config.toml
n_kv_head = 12
d_mlp = 1024
parallel_block = false
optimizer = "adamw"
seq_len = 256
MLP neurons of a small language model. Each row is named by its layer, matrix (down: output weights) and neuron, and shows model dimensions 256-383. Each number is 128 + 32 x the weight over its row's rms, rounded and kept within 0 to 255. Numbers have three digits each. A neuron's up and down rows have the sign that makes its largest values positive.
A block is one neuron, or neurons of one layer that tend to fire together. After each block is what it responds to, as a language model described it from the Wikipedia text at the highest values.

L4.down137:107077127128100121105135153061156113109146115139108123064045170174171168153104120116071124158163128121091150087153115126119054164085105135104111134106148129124139120125134098098169154134101124088090111106140213191101083076143156116181102140125118113104104034101099123128189132190157163085197114187076107084081136102138151136100111128109106134087091085116142166152171072121120154116123
L4.down338:136126105185137094137123151136095157097152096188129173160121154115086098151158139087132054108106110148138122089138075105080144165170123136159150149111061133167104161149103138104126093100068168119100105168179146130145165116119077136178063138155140168149154148147080149062071091088140179138105073085131194146199119154106178137141138108134091146118176143091138141199195155063152180157141
L4.down551:128148183170096140115165158115143114144135056122165130203092149053121159099105115067144146138100121087104105126091137097183203131136172158147091143148120160150196176111137130148146106156148147128063146131179094124140135149095134160141138129109125108158109147156139086100162131116098130062114147170126164135141139158147116096161120106100135082129115094189145124130136183094120156124089
L4.down676:166144142090099121185098133172149153118078121112137155183158117089136103141148153154146138159142106179149088069146142132078113108112145192153082114103110145123143171149074134103138108143164121122119168115126112115179127144129057065123110148112132162177131115124130131154153149113118109118097132120118133107170182106150108114041099083102104133088083103136171112135072085162093144150170
Heading closing markers. Closing =, ==, or === marks ending Wikipedia article titles and section headings, as in = Rowd =, ==History==, ===Theatre===; weaker on "of"/"is".

L7.down224:113159123127069084117176139111179186096111127125131196107119174146075129196109122065101142116107166090106119112143125110125122178131164122157110183151081077109129158132142136107168111140115133142125145137138102076116195121116073120151091137142111184121138127097118130072109112117121133112135131172122117139108114132113089112160171125104164156117099101216065127112091119116121134193155
L7.down308:108112180128149115061161131135101166137109158126142152139079181105148067134076092158088144155104054138100168195139094146126128155139088139133118115164132085140136139114144090159116150091124131127126128163112106134101084124116136134079105127076161111182134115113085151166170156148103129160128164081123166090133177139145126108110056090104134141116137116111145134141107165166146138058131
L7.down696:102126098089174101099133115125092139113123125127067114114116164085127099134171098170136162142120136145064146107082095153130090084147144148136127205171110150124113139113138132107103171116128125116151234096088127148137183145153108122133119142125071058202152118117125081137136089064142152148106170094099106156134107092121115145124083151113145171096104104153133138111155075159091160045142
L7.down938:095099205105105154089135141161133156164102138145083120132128099104175057151086053098122119147106135161111128116097160155109155171158076147107109164145157075179122162102174120147075123096112100143132110084126200162116147127164159128088107090081072199127129179190129105195162075077146171138125105119132126061134153148174066089156099144114069151119147134110127124136138137113145131143072
Possessive before album. Possessive pronouns (his, her, their) after prepositions, often before album or EP in music articles; also inner pieces of hyphenated or split words (in-law, hip-hop).

L7.down89:051100110088174146066177122161055102157134129112103112104104075135142140192125139045152095122111140071107040108092116142156124155139105092129168138124148179123140134161170125125190171111131117136123176167140114108176111119117163098162176141089109165161088139126119135137075107138163132113197123116088176177092123171130111138162111101116147110165116118196135171127082126154159151156074
L7.down134:117110139142096192110107100136150130116140156142109099095111104130095143139114131128117206134147137129102095065131094129078144098177107192189125127129117123151147118098128110054122097136112074107129130150095066142077113128162146153138125073158135165124109173094148132148096182153137108097135214110098131107096125117089084155131185150053122154092143119127095163111102177128159142072160
L7.down906:167171149120145136055124083114137174208137122135187096113143152138126140137084131096114106139120132082159099163173105093143067195142112107119141139150158126196154213141076153154178125077114097127087105103091108101151115166109130169136137133119093134211060106126131187114115152082145123140130150086114104132115093138101151102126118118133126070120104141086123095127085172141126172070119
L7.down980:097197093176102160106123134066191182135118111119125129167129122130124116075121106129115156194091148056096100105132120126113109089090108133182142117148131132124163107178137165174097129158133118141129148073096144111083141127161105112128149089099153071105070108182118114128109123131208197124082114110102094119130129105133134075136154147163165175124135093077125116113124141204171111110190
Table and stat separators. Column separators and colons right after the first label in Wikipedia tables and infoboxes, such as after Team, UniProt, AllMusic, or Win–loss record.

L3.down619:101101070121147104094192136130108103108191099175072183063070178130085129178155137117078120092101141128115134118167104188142150138153154105073138135097152105162101131133094141105071125159072120134140148137144169050120136150079112108128110133167136113145188135118103090104132066175136189148127091101128148101097127142188195098139120100109124090143150129090132164153184105060118190147080
Possessive pronouns in biographies. Possessive pronouns his, her, their, often opening a sentence in biographies ("Her parents", "In his senior year"), plus some mid-word fragments after a capital (Q-u-arter, Pyc-he-ss).

L3.down35:096135147166064109150129123109133142119079066100152152178163087101104111130225150192130129086132153162147150153100151135080111048114151188115064089157140099139172145124124129181076105107145115128091141143079141123136166167141165131120138130158142161116078135099162177156155104071132088163112120101125104159152166162114126160148195179160118152134114109106117164091192127147148110119139
Decimal points in numbers. Decimal points between digits in tables of statistics, times and measurements (40.90, 1:38.94, 3.62), plus scattered mid-word pieces such as ear in Shakespeare.

L4.down342:104113093163078145118150098164095177113097150078069084125125113128086085149172101102093115115085162115130145122092106158099110101152077150091121176183152215160170063166122159143128151203096132197122126070147169119127151112124177097099158148104126079096122148158153127192109096175146092100149147083137122167147100121138078130163190131158147119143075112144158108123157128136121155139115
L4.down346:118173083140151131140127124103142118083152114100101162000114121114117059111101079099164107139124103118134134174157106099083079127189157169139160135131097135127151103112146121093090143070093164157151129112122145143165128174144162148127111141147126084128113135127104188162156104107153110123124117087141127118111151113111188102172117100111113115123130185170139092114117075087115174153151
L4.down612:183123132082161139092108114142167137160159123144157127097121124085164115135139189103086100113112146136087104145120134152166105140164127068155135135108140162137148115124148093100122093148144125211125095194144056120156126123157062141123195077090074103147141147144160110123125102144111127111134139107194137104117254113135100154165138138108129116135133173164098072093172102120072173111137
L4.down987:112147096097159129087099135208156174087094132184106160000120147192120081138215108152101154156116155164097140146131126153135163147185123129123127186124076127105157135165157180148103145132113115140165125138133172158143132124123105113113161157109137119115145125102119137137164077079161096158105152090158101116136137120156141092102115185161081167116127163156142138152109109027107080140156
Possessive apostrophe. Apostrophes marking possession after a name or noun, as in Donne's, Wyatt's, the UK's, and more weakly possessive pronouns like his, their.